Weights of a small transformer language model.
Architecture: LayerNorm before each block, learned positions, no biases in attention or MLP, tied embeddings, normalized queries and keys.
MLP neurons of a small language model. Each row is named by its layer, matrix (up: input weights) and neuron, and shows model dimensions 0-95. Each number is 128 + 24 x the weight over its row's rms, rounded and kept within 0 to 255.
A block is one neuron, or neurons of one layer that tend to fire together. Before each block is what it responds to, as a language model described it from the Wikipedia text at the highest values.

Description: First piece of a verb split into pieces, right after a subject pronoun or noun, such as l(ives), st(ars), coll(aborated).
L10.up57 [ 65 158 164 105 167 155 148 156 131 128 178 117 145  71 174 117 115 139  86 141 135 140 121  67 130 161 108 104 119 107 157 108 124 123  98 159 167 115 155 122 110 123 114 137 121 101 142 168 153 168 127 118 102 136 139  97 111 131 145  90 121 137 104  96 130 113 146 110  88 159  98 104 114 104 112 149 106  94 136 142 140 132 114 158 166 139  94 135 129 176 170 131  98 154 138 114]
L10.up257 [138 165 142  88 173 120 130 173 137 181  90 126 103 155 171 105  99 127 120 136  97 105 149  79 139 158 126 112 126 143 125 134 126 119 133 139 108 146 101  94  92  83 122 151 150 119 109 158 117 137 151 147 101 152 121 116  53 108 108 163 135 148 142 115 104 117 120 163 149 177 126 156 131 132 155 114 134 115 121 152 109 137 131 162 153 107 136 164 165 109 147 121 144 107 114 170]
L10.up336 [104 166 140 130 134 142 124 112 134 117 137 133 109 127 122 123 102 111 110 113 117  97 140 129 111 163  66 122 153 152 103 126 144 104 101 148  96 122 129 137 172 140 113 137 128 127 141 173 124 164 127 150 114 133  89 186 109 155 101 160 165 116 121 120  97 157 102 146 165 150  81 115 124 121  81 107 124 168 187  95 155 104 126 127 124 132 175 130 169 106 129 111 140 127 123 158]
L10.up484 [111 182 166 122 112 157 145 112 133 106 113 120 126 123 124 138 143 129 135  99  92 121 139 123 127 142 159 124 110 128 109 137 123 168 115 129 113 163 128  93 135  96 104 103 184 155 143 158 151 121 132 152 121 160 116 107 113 111 134 119 154 113 131 130 122 104 154 179 130 158 117 121  81 139 124 140 124 146 143 138 164 131  83 162 141 165 123  93 118 135 152 108 131 112  91 130]

Description: Word-piece tokens in the middle of a word split into several pieces, mostly place names and titles such as Be|ij|ing, Am|b|assador, Mil|w|aukee, far|ew|ell.
L8.up260 [160 131  90 144 182 107 146 101 157 131  90 111 149 113 161 118 108 110 119  82 152  79 168 112 135 146 128 137 137 107 142 175 155 120 146  80 111 160 133 115 125 142 146  77 141 136 132 150 104 103 145 150 100 129 135 147  89  89 139 127 146 146 142 122 148 115  95 105 131 139 156 136 127 157 161 111 142 124  88 118 146 120 131 159 154 144 137  88 143  88 134 116 125 121  92 132]
L8.up497 [107 159 139 142 110 106 119 128 117 133 160 129 136 111 123 110 120 127  83 136 110  85 131 122 106 171 141 111 102 122 132 134 144 116 161  96 125 153 121 111 127  91 113 142 146 120 160 143 139 124 128 141 121 146 142  88  64 131 141 126 116 168 114  86 129 126 162 117 127 144 107 128 131 122 105 113  97 126 148 144 141 156 104 197 165 171  96 140 118 142 151 131 123 119 144 118]

Description: The main verb, or its first word piece, right after a sentence's subject noun or pronoun in Wikipedia prose, e.g. invaded, operates, was.
L8.up177 [ 82 168 152  94 157 173 146 169 102 140  37 124 141 156 154 142 156 146 115 118 120 113 177 103 142 142 122 139 156 147 140 146 145 112  85 127 102 149 119 132 143 106  88 114 129 114 125 162 137 180 164 113  98 151 130 141 115 123 145 157 126 144 102 129 113 126 120 167 108 145 119 158  91 107 146  91 148 125 121 156 124 144 108 117 143  80 149 127 139 182 171 133 130 131 100 120]
L8.up631 [ 87 156 154 130 140 126 142 158  96 115  85  91 123 120 108  61 134 103  93 122 118 150 154 155 161 152  99 151 173 145 125 111 159 136 101 147  94 126 110 134 105 149 158 140 175 125 133 156 165 150 146  93 172 152  71 161  95 128 116 144 103 134 100 104 105 126 130 105 123 109 109 129 116 124 136 121 149 109 129 163 120 124 111 102 117  92 149 108 129 129 159 122 154 129  80  86]

Description: Final word pieces that finish a multi-token noun or verb, often in biographies and education or career sections, such as sc-ience, Physic-ians, off-ices, administ-ration.
L8.up101 [133 129 142 129 114 118 134 140 127  65 125 136 122 132 123 136 105 142 121 146 141 136 130  98 163 140 149 112 125  88 124  86 115 130 168 114 164 123 146 121 154 147 134 109  78  71 178 136 149 127 170 132 146 133 131 175 157 105  86 112 131 142 151 144 117 133 142  98 113 169 130 129  90 121 137 112 161 132 137 116 153 166 132 135 109 116 155 118 125 101  81 134 139 142 169 139]
L8.up524 [118 127  97 150 119 156 107 114 131 133 172 205 159 114  99 165 136 124 126 132 105 105  98 149 147 100 132 131 129 105 111 101 127  87 160 109 157 172 145 132 120 123 124 124 119  87  94  88 103 147 116 166  88 153 146 138 100 133  59 164 154 154 138 137 132 145 131 153 134 125 136 147 150 108 139 108 163  74 126 132 155 133 170 162 119  88 139 141 127  82  96 109 158 157 132 165]

Description: The article an/An before a noun, plus early pieces of split words or names, such as an(xiety), un-an-imous, J-o-hn, C-orky.
L8.up71 [122 109 151 126 140 119 110 134 121 136 152 141 131 139 128 132 171 139 124 144 113 123 127 156 133 114  94 126 125 157 187 102 130 135 178  80 115 100 143 146 189 149 112 113 126 109 133 103 153 154 134 141 115 128 134 113 113 108 101  96 159 160 157 117 119 143 112 130 123 154 143  89 117 106 139  93 134 137 141 178 101 176 139  91 131 143 173 120 117 120 101 126 146 108 148  87]
L8.up571 [149 125 113 118 138 137 125 103 122 162 156 143 113 102 134 125 121 162 118  87 123 123 152 109 146 134 151  79 128 156 124 127 121  74 144 160 100 135 115 132 148 157 158 131 124 126 129 163 130 164 107 102 134  97 133  85 162  93  88 139 147 158 124 111 119 124 149 120 102 128 116 143 152 117 159 112 138 140 119 161 143 109 140 132 140 146 152  86 121 111 121 129 127 119 141 104]

Description: First word-piece of a main verb right after its subject (t-ells, t-akes, g-ets, f-lew, ab-olished), and clause connectives like but, that, because.
L9.up167 [175 105 148 167 139 117 146  68 127 139  95 143 138  88  68 130 140  96 124 120 145 169 148 101 111 157 165 165 146 105 122 138 148 119 117  84 126 156 101 127 122 102 139  75 138 137 119 153 103 107 167  90 104 179 104 174  84 134 137  87 133  93 124 125 114 135 139 103 110 131 135 163 112 144 156 123 119 153 152  80 156 132 109 138 157 116 159 133 113 131 153 117 158 136 143 142]
L9.up196 [ 90 161 120 124 141 121 112 107 113 131 128 136 129 130 128 149 128 113  90 114 114 156 116  95 121 174 173 135  99 131 100 133 154 143 127 129 125 126 127 130 147 113 157  96 112 110 135  72 117 159 150 134 134  97 142 108 132 112 143 169 114 125 154 158 118 117  79 144 120 141 151 124 147 179 109 137 151 128 121 175 119 114 179 168 131 100 125 147 158 148 125 127  85 109 103 133]
L9.up324 [111 139  99 146 114 127 110 140 149 135  82  95 104 145 140 130 125 118 124 171 122 138 146 137 150 180 212 149 120 123 134 149 119 125 116 126 160 117 128  95 154 153 143 109 144 151  88 166  81 112 130 117  76 106  89 155 141 117 154 131 136 116 134 148 114 102 116  98  71 150 123 136 121 155 157 124 142 157 165 127 160 131  98 150 136 116 108 134 129 127 121  87 138 131 150 133]
L9.up378 [152 155 119 128 145 115 135 152 121 163 141 103 116 115 111 122 145 129 125 156 113 139 164 154 134 183 172 126 141 148  96  97 125 141  86 131 135 116  75  93 128 122 103 116 113  95 119 131  98 141 145 123 123 151 103 149 170 149 105 183 146 124 103 151 138 119 126 198 129 162 155 135 138  94 133 134 142 187 145 120 140 169 152 130 146 135 110 129 160 129 139 158 170 136 143 107]
L9.up441 [154 142 142 110 159 145 119 162 107 122 110 111 148 128 155 153 156 108 184 133 108 138 156 130 142 149 157  85 139 146 113 109 153 146 128 157 115 144 129  88 178  99 106 109 166 104 107 152  90 156 136 125 108 126 118 154 132  90  88 113 147 114  90 132 102 110 137 151 100 163 131 142  90  89 141 134 133 109  95 134  90 120 148  95 163 112 138 131 109 117 157 163 154 148 119 126]
L9.up495 [ 98 165 171 109 134 157 154 158 105 138  93 107 139 143 145 125 107 125 123 145 107 134 160 137 125 134 133 120 127 137 144 153 174 125 126 128  77 176 122 138 143 111  68 127 143  76 105 147 111 175 148 110  82 191 141 116  87 144 146 145 148 147 107 145 111 119 146 149 117 118 119 126 129  81 144  97 152 119 145 117 140  92 140 106 169 143  99 142 164 139 153 131  91 127  84 108]
L9.up581 [148 154 123  96 117 176 191 118 116 129 123  99 105 140 136 133 133 110 115 152 123 159 143 135 156 169 136 117 157 152 106 138 115 142 125 137 164 143 146  89 128  99 149 146  90  99 117 141 102 123 174 110 109 103 144 156 111  67 139 157 169 159  96 105 124 129 101 111 108 222 136 127  92 191 129  85 137 173 122 139 112 163 141 122 135 129 129 187 110 118 157 108 132 118 125 134]
L9.up589 [121 135 131 126 118 116 140 143 106 155 158 165 113 136 140 135 167 101 141 157  95 153 156 127 146 160 104 122 126 112  95  99 172  91 108 116 141 130 136 114 139 119 141 125 119 101 131 144 141 168 157 102 132 121  94 152  62 112 127 170 117 122 172 130 101 156 138 153 122 143 157 105 128 158 167 111 119 121 171 128  78 151 132 128 159 103 141 122 154 162 144  99 115  49 124 155]

Description: Comma ending a sentence-opening adverbial phrase before the main clause, as in "As of the 2020 census," or "From 1987 to 1989,"; also month names after "On"/"In".
L10.up62 [150 164 137 138 145 141 109 138 126 130 122 133 141 146 122 150  85 126 127 125 137 116 145 135 146 159  94 131 131 127 107 135  64 130 124 130 101 120 155 163 167  72 120 105 126 132 115  48 153 166 190 133 112 101 136 107 122 164  89 123 110 106 136 125 107 108 132 125 152 171  91 196 102 135 167 105 152 143 102 147 104  86 136 102 129 118 118 130 148  95 146 116 140 121 105 120]
L10.up279 [121 135 120 107 108 129 159  93  92 131 120 103 147 136 117 170 138 144 140 116 141 113 122 165  95 125 112 127  88  83 127  92 154 138 159 122  90 125 135 122 110 121 183 141 127 161 126 145 116 115 128 148 118  92 143 139  98 131 138 126 100 124 106 113 102 126 105 121 108 171 153 101 138 134  84 105 126  88 186 104 149 165  99  88 138 144 141 153 155 177 168 145 115 100 138 163]
L10.up551 [ 85 173 141 116 114 143 116 140 123 103  96  98 119 136 145 126  90 109 140  86 128 126 122 109 152 153 126 167 114 140 134  99 136 129 119  83 101 166 137 144 122 133 106 111 159  81 127 141 156 162 150 160 174 140 139 141 118 128 143 124  91 109 150  93 116 116 115 134 154 138 163 100 113 101 138 160 158 148 168 127 118 168 116  85 128 140 131 130 171 127 134 121 121 114 115 110]
L10.up591 [126 188 110 116 132 130 122 144  93  93 145 132 131 152 127 145  94 171  98 129 104 118 137 135  98 126 149 110 127  91 129 122 105 135 149 134 147 142 151 145 100  65 152 103 145 110 150 110 131 184 175 141 149 111 151  83 138 157 128 126  86 142 162 103 133 128 126  95 137 139 192 156 126 135 137 141 103 152 126 140 140 157 118  83  91 157 119 144 122 117 102  91 126 134 142 139]

Description: The article an and first word pieces that open a noun phrase after a verb or preposition, such as an opportunity, an account, al in stand-alone.
L9.up34 [123  92 172 137  99 141  74 143 148 147 126 146 134 159 107 157 161  87 111  92 102  93 127 146 169 157  82 126  93  92 133 120 131 121 155 104 123 147 143 127 113  96 126  95 104 126 139 125 122 116 104 118 157 116 115 114 126 143  93 126 148 170 110 146  95 156 112 151 153 140 137  93 140 128 108 131 100 147 187 155 142 123 136 145  99 140 132  75 168 113 124 128 154 131 154 107]
L9.up123 [103  94 152 121 115 153 157 167  84 154 118 136 147 157 124 170 146 125  99 139 106 140 109 117 132 149 127 112 111 139  91 141 141 147 127  90  87 123 107 120  80 139 120 102 123 147 130 164  86 137 165 116  99 126 160 104 118 117 122 172 139 124 160 118 154 101 121 136  93 147 150  76 150 148 125 128 141 152 124 135 152 147 104 104 168 119 112 108 136 129 129 184 155 146 159 121]
L9.up127 [118 136 135 127 159 125 140 112 103 161 133 150 156 116 161 144 127 145 144 171 121 163 150 118 137 101 188 110 110 128 136 117 141 206 124 142 144 141 130 165 137 128 143 127 124 178  90 140 128 129 152 111 144  96 120 111 144 150 143 170 129 143 164 100 120  99  84 106 118 134 152 119  93  74 158 128 136 142 136 116 144 103 115 111 142  91 106 126 110 103 135 115  99 114 145 166]
L9.up204 [118 125 175 151 152 146  72 122 114 148 145 144 138 131 138 166 159 124  96 138 117 104 166  78 177 150 141 146 146 129  89 127 148 112 147 188 150 126 101 113 175 141 100  70 149 124 111 166 136 124 181 123 146 142 119 146 115 124 159 126 122 146 115 132 124 114 135 109 120 128 148 122 162  95 129 145 152 120 151 172 127  82 141 109 128 150 118 126 137  89 130 151 108  91 132 127]
L9.up270 [115 127 152 164 163 133 128 128 129 138 147 136 158 118 136 160 168  92 133 121 147 154  98  77 162 163 134 105 116 138 121 119 126 131 109 158 143  98 132 150 114 107  97 140 110 109 161 195 167 130 113 134  91  74 160 197  92 134 121 132 131 159  82 131 163  74 128 120 112 111 118  94 135  61 126  73 122 128 174 128 141  96 134 128 127 154 125 131 158 129 134 134 137 132 112 149]
L9.up271 [122 130 150 159 135 170 141 125 115 146 161 113  76 137 131 120 164 135 127 130 115 166 120 147 146 103 139 122 153 119 142 111 132 129 138 130 101 118  87  85 164 120 104 125 141 108 139 152 129 129 174 121 133 116  95  81 161 163 107 106 139 145 115  94 106 145  93  89 122 142 123 118 106 140 151  94 143 143 113 102 172 109  72 123 140 139 107 133 112 138 107 140 101 145 147 135]
L9.up307 [ 90  93 135 113 136 157 105 182 124 133 162 149  72 141 135 141  81 100  90 117 122 107 125 108 153  99 138 150 157  66 159 115  93 156 137 134 114 175 151 123 108 118 147 144 119 131 161  88 112  99 145  88 148 107 149 145  89 158 102 107 132 162 126 128 135 136 172  90 137 148 130 165 109 100 185 148 155 165 139  95 148 107 102 151 144 124  81  93 130 168 158 142  88 110 115  97]
L9.up529 [133 120 159  89 141 177  96  74 139 110 158 138 143 139  85 131  98 105 106 125 153 103 132 101 117 148 118 118 144 138 153  58 109  92 161 128 158  97 162 186 164 120 187 138 147 131 107 129  91 127 107 143 140 131  91 122 148 103 140 109 121 127 140 128 115 115 128  93 125 110 156  90 115 139 102  99 139 125 157 139 135 115 111 133 154 108 137 127 152 178 144 128 123 131 148 177]

Description: Word-piece tokens in the middle of a split word, mostly foreign or proper names in lists and tables, such as L-j-ubljana, Marw-ij-k, Bharg-av.
L10.up203 [ 86 152  93 117 145  95 133 118  79 114 129 110 198 124 134 136  70 116 172 132 136 162 155 149 121 135 129 104 124 116 126 178 121  87 161  97 123 107 159 123 146 105 108 128 122 108 125 158 133 105 155 115 108 156 135  95 153 112 147 146  95 103 121 139 155  94 127 108 158 133 159 126 123 131 172 148 167 185 145 147 153 130 125 145 168 161 137 149 135 152  68 106 121 131 115 130]
L10.up220 [117 150 172 139 113 151 114 137 103 170 153 109 150 176 113 158 107 125 134 112 127 103 145 138 164 134 113  64 126 162 158 149 100 119 137 130 186  83 110 110 144 121  81 111 148 142 150 106 130 135 131 124 151 126  91 121 150 128 123 148 125 176  96 171 124 112 116 157 142 141 133 131  79 155 118 129 186 164  92 123  91 110 127 159 135 141 116 139 105 141 126 162 163 133 147 110]
L10.up380 [132  79 130 142 126 152 149 158 111 118 129 135 165  97  75 108 119 164 134 127 174 104 163 160 110  99 142 115 148 140 143 120 117 109 112 110 141 112 111 165 180 137 112 147 124 113 155 133 152 132 151 128 144 150 160  85 146 101 121 104 121 150 104  91 152  94 123  96 147 107 136 114 144  98 135 117 102 104 141 103 116 102  92 145 146 136 166 111  93 116 138 109 133 114 142 177]
L10.up583 [ 84 131  84 129 158 171  82 103 136 152 107 132 134 134 121 133 151 139 145 131  99 144 140 125  84 127 176 139 115 132 109 143 157 103 134 156 169 158 117 162 183 148  94 144  94 115 142 107 131  80 124 107  89 146 132 121 133  82  88 127 110 103 125 123 116 100 159 142 163 159 140 119 152  98 125 119 137 133 137 146 142 119 142 117 109 120 126 131 127 133 119 150 134 141 187 146]

Description: The last token of a sentence-opening adverbial phrase, just before the main clause, e.g. "At the same time", "In 2011", "Born in Schwaz".
L9.up250 [176 135  95 140 120 137 170 131 104 103 124 134 136  99 149 140 155 100 124 133 138  98 136 172 181 133 127 130 154  94 102 139 141 124 122 128 142 120 105 133 128 113 114 137 126 131 106 118 153 148 113  94 108 118 109 136 109 130 132 186 133 134  86  93 175 113 113 118 134 164 153 128 153 108 133 152 111 117  99 100 123 153  69 107 159 143 117 146 157 140 116 128 134 144 116 109]
L9.up253 [115 148 110 164 112 153 135  91 107 136 136 159 159 130 113 120 114 163 138 113 165 119 155 154 140 131 116 114 162 123 153  96 156 113 150 120 140 124 153 145 156 114 112 104 106 132  83  84 113 161 130 152 127 126 159 123 102 144 108 141 155 135 143 129 170 141 107 145 106 166 128 178 118  93  69 125 173  74 131 125 115 144 121 130 137 113 130 115 126  92 125 166 105 115 105 112]
L9.up428 [128 139  90 133 128 122 126 114 131 104 131 165 181 160 159 189 126 146 132 110 140 123 159 148 125 101 147 127 175 102 135 107  92 145 140 161 150 113 147 118  95 120 183  86 145 131 135 126 124 138 162  95 116 118 165 123  67 112 134 122 118  94 106 113 126 158 120  78 114 163 171 144 173  98 146 124 135 125 136 125 150 128 110 150 123  95 128  66 141 114 124  87 132 155 111 143]
L9.up473 [110 103 163 121 122 120 144 134  82 120 106 177  97 146 133 120 124 119  97 135 110 147 117  97 140 146 157 135 126 125 117 135 103 112 138 139 155 158 142 133 119 116 184  78 116 111 116 139 147 112 136  91 116 137 122 162 135 129 112 100 108 125  97 139 158 160 118 104  95 134 136 144 148 151 177 140 124 146 100 124 126 127 150 119 149 106 168  82 102 111 134 121  91 130 124 155]
L9.up488 [118 120 119 103 148 161 145 130 132 115 113 175 141 112 132 140 125 143 100 117 114 130 151 117 152 122 126 141 133  93 129 105 154 130 122 112 126 129 176 159  93 109 180 105 127 131 130  87  90 120 144 145 181  58 135 102 143 117 120 139  93 126 103 131 111 143 107 133 119 151 150 135 166 136 127 167 140 122 110 108 153  86 147 135 100  97 114 135 150 130 163 116 125 113 121 151]
L9.up502 [ 81 147 143 136 117 135  61  96 158 139 120 128 125 149 136 112  68 119  87 109 118 137 116 162 149 138 159 112  92 122 113  96 143 161 114 102 106 141 161 167  88 108 133 139 119 158 105 115 141 138 131 150 175  86  93 127 143 131 135 117 115 152  98 152 169 111  88  99 155 149 166 148 130 109  79 127 114 124 129 131 165 164 100  89 116 117  93  92 168 133 145 100 130 124 156 119]
L9.up560 [116 125 107 172 147 160  87 118 119 121 146 123 163 143 157 132 159 189 140 145  94 137 155 126 135 116 128  87 118 122 141 132 112 116 124  88 106 109 141 129  99 109 175 122 101 118 157 124 138 119 105 149 110 129 166 146 113 146 110 121 127 132 115 121 177 162 153 105 157 117 145 157 101 170 161 166 137  88 157 134 147 100 101 149  92 110  92 121 144  88 147  98 136 121 132  89]
L9.up573 [167 134 106  97 157 129 116 115 112 144 136 139 123 103 138 200 115 125 117 103 132 122 155 106 118 124 170 139 188 112 116 126  86 110 155 150 180  97 124 170 141  86 134  94 117 137 135  69 106 161 113  82 146 165 124 109 102 100 135 154  96 149 115 118 136 131  77 147 107 134 134 127 105 132 145  96 151 135 122 116 160 155 119 104 131  92 115 128 152 133 101 126 121 117 115 159]

Description: Short interior pieces of long or foreign words, mostly place and personal names, such as Mogad-ish-u, Nun-av-ut, Guad-al-canal, Baghd-ad.
L9.up7 [ 77 121 153 122 126 100 101  92 146 121 135 166 148 102 120 114 172 165 141  96 154 123 130 129 135 100 100  87  77 119 179 139 146 114 119 135 120 161 112  92 124 122 127 115 135 168 125 175 133 137 115 101 123 108 155  90 111 115 131  96  96 137 150 140 146 166 145 116 133 123  96 143 166 155 114 141 107 163 116 153 132  94 109 158 153 128 128 145 152  68 138 113 141 119 170 136]
L9.up22 [108 121 109 137 109  95 123  98 102 111 101 141 129 128 118 120 123 133 146 141  91 145 159 161 122 112 158 128 140 124 119 133  98 148 132 132 135 152 141 145 140 149 156 169 126 116 131 140 133 132 170 117  83 132  87 101 143  75 109 139 120 114 144 119 157 173  98 117  95 115 144 109 111 162 169 123  72 114  97 126 148 167  90 135 124 102 126 162 109 101 124 163  91 158 142  89]
L9.up316 [111  97 111 113 162 126 145 113  99 153 131 129 181  93 126  84 127 130 137 195  68 132 144 167 152 110 139 161 113 173 131 175 117  98 106 165 150 140 159 128 113 143 144  88 125 113 182 143 133 153 114 129 126  81 134 100 103 134 114 150 102 123 135 143 132 124 120 112 147 124 147 112  90 147 159 112 127 125 107 123 109 104 125 141 141 129 164 121 103 146  85 114 120 128 125 125]
L9.up419 [102 159 128 134 110 108 103  52 151 128 140 112 146 116 160 109 146 125 116 158 116 130 130 140 121 131 133  92 124 147 143 139 108 102 115  98 129 119 143  78 133 160  88 131 135 120 146 163 151 163 180  94 151 141 124  85 126 114 126 176 133 138 126 146 155 175 139 132 148  92 150 126 142 129 148 133 133 135 152 143 116 128 135 130 131 124 160 178 113 116 147 134 154 181 146 108]
L9.up432 [145 158 158 105 127 145  99 110 165 141 108 114 168 132 121  88 129 138 135 121 142 109 110 148 124 137 152 154  97 103 123  82 160 114 129 130 166 109 133  97  84 138 108 141 111 146  75 134 129 152 168  88 166 151 163 108 108 146 105 167  99 126 172 136  95 106 170 121 126 100 143 118 137 148 161 102  97 135 107 142 141 121 148 141  95 102 141 157 120 151 155 137 100 103 114 118]
L9.up472 [153 118  89 115 140 134 132 109 144 169 102 107 128 113 130 108 138 126 114 126  97 110 177 143 130 126 112 111 117 131 111 144 136 117  95 112 137 126 122 165 134 176 126  80 109 132 139 146 132 159  92 133 154 123 142 129 146  75 136 127 170 132 167 171 123 153 120 112 130 110 110 142 144 129 119 166 122 151 123 140  98 153 112 122 139  86 176 146 126  86 117 111 174 163 161 145]
L9.up505 [112 123 115  93 124 149 145 142  94 137 111 127 154 114  82 131  95 130 151 148 116 136 141 103  69 127 177 119 124 156  80 148 102 143 148 105 133 129 145 113 130 182 125 133 125 115 145 150 193 128 139 109  97 141 142  96 160 125 155 122 114 148 108 126 105 124 124 102 155 155 164 127  97 132 124 130  96 151 120 160 102 126  64 128 121 103 138 123 106 110 161 129 114 162 150 130]
L9.up593 [118 133 110 115 128 124 127 106 101 167 109 106  86 106 142 133 139 133 117 139 188 148 135 148 151 110 123 145 122 150 135 148 132  82 134 158 151 146 140 136 107  90 123 151  56 151 162 154 125 146 123 146  91 155 140 144 134 105 138 139 133 108 118  83 125 119 163 102 111 110  85 109 158 122 130 160 145 104  92 118 120  97  80 129 148 135 145 141  91 115 151 164 103 131 164 124]

Description: Fires mostly on the article "an" after "in" or "for" (in an attempt, in an area), and on word-opening fragments like st, g, cap, An (steal, golf, captain).
L10.up63 [101 107 141 141 142 149 166 104 107 126 119 134 137 144 119 111 181  51 100 153 132 173 137 132 143 145 103 104 118 120 143 123 124 118 135 133 113 165 126  86  81  81 121  77 121 143 118 152 100  97 112 175 128 132 128 106 111 155  90 116 114 144 102 117 124 112 107 111 113 134 199 130 111 143 118 134 141 104 150 153 152 140 127 108 124 119 149 115 148  78 117 142 145 138 117 185]
L10.up88 [131 134 138 170 129 117 120 114 118  94 152 193 124 147  90 113 121  68 115 103 131 132 171 123  79 137 163 107 165 138 138 144 104 129 127  92 132 105 119 122 121 150 101  76 110 150 102 178 146 147 136 132  82 115 104 113 101 136 108 122 151 164 103 105 134 147 102  84  96 136 183 132 136 112 152 123  97 116 121 151 108 119 119 141 140  99 125 131 152 121 138 146 156 124 139 109]
L10.up168 [ 82 108 154 177 109 123 104 121 136 130 119 106 109 157 117 121 184 108 169 158 149 124 123 151 135 100 140 144 150 170 132 120 146 160 159 106 123 149 110 130 135 119 118 165 129  91 166 159 112 135 174  88 132 140 109 137 141 131 127  94 135 144 140 138 139 150  71 131 103  96 163 101 111 142 126 146 117 134 126 167 152 133 136  90 117  97  96 146 135 125 107 154 132 127 104 123]
L10.up577 [166 123 115 137 147 144  82 142 105  82 138 157 128 120 115 130 150  84 119 137 130 141 124 115 131  83 111 123 125 149 120 131 122 132 158 166 132 111 131  81 162 148 117 108 117 153 112 163 101 165 118 122 123 114 157 150 127 167 104 160 139 120 129  96 127 139 134 133 145  92 116  74 122 141 162 130 101 116 135 115 123 133 104 129 148 151 151 141 173 170 110 152 125  82 110 143]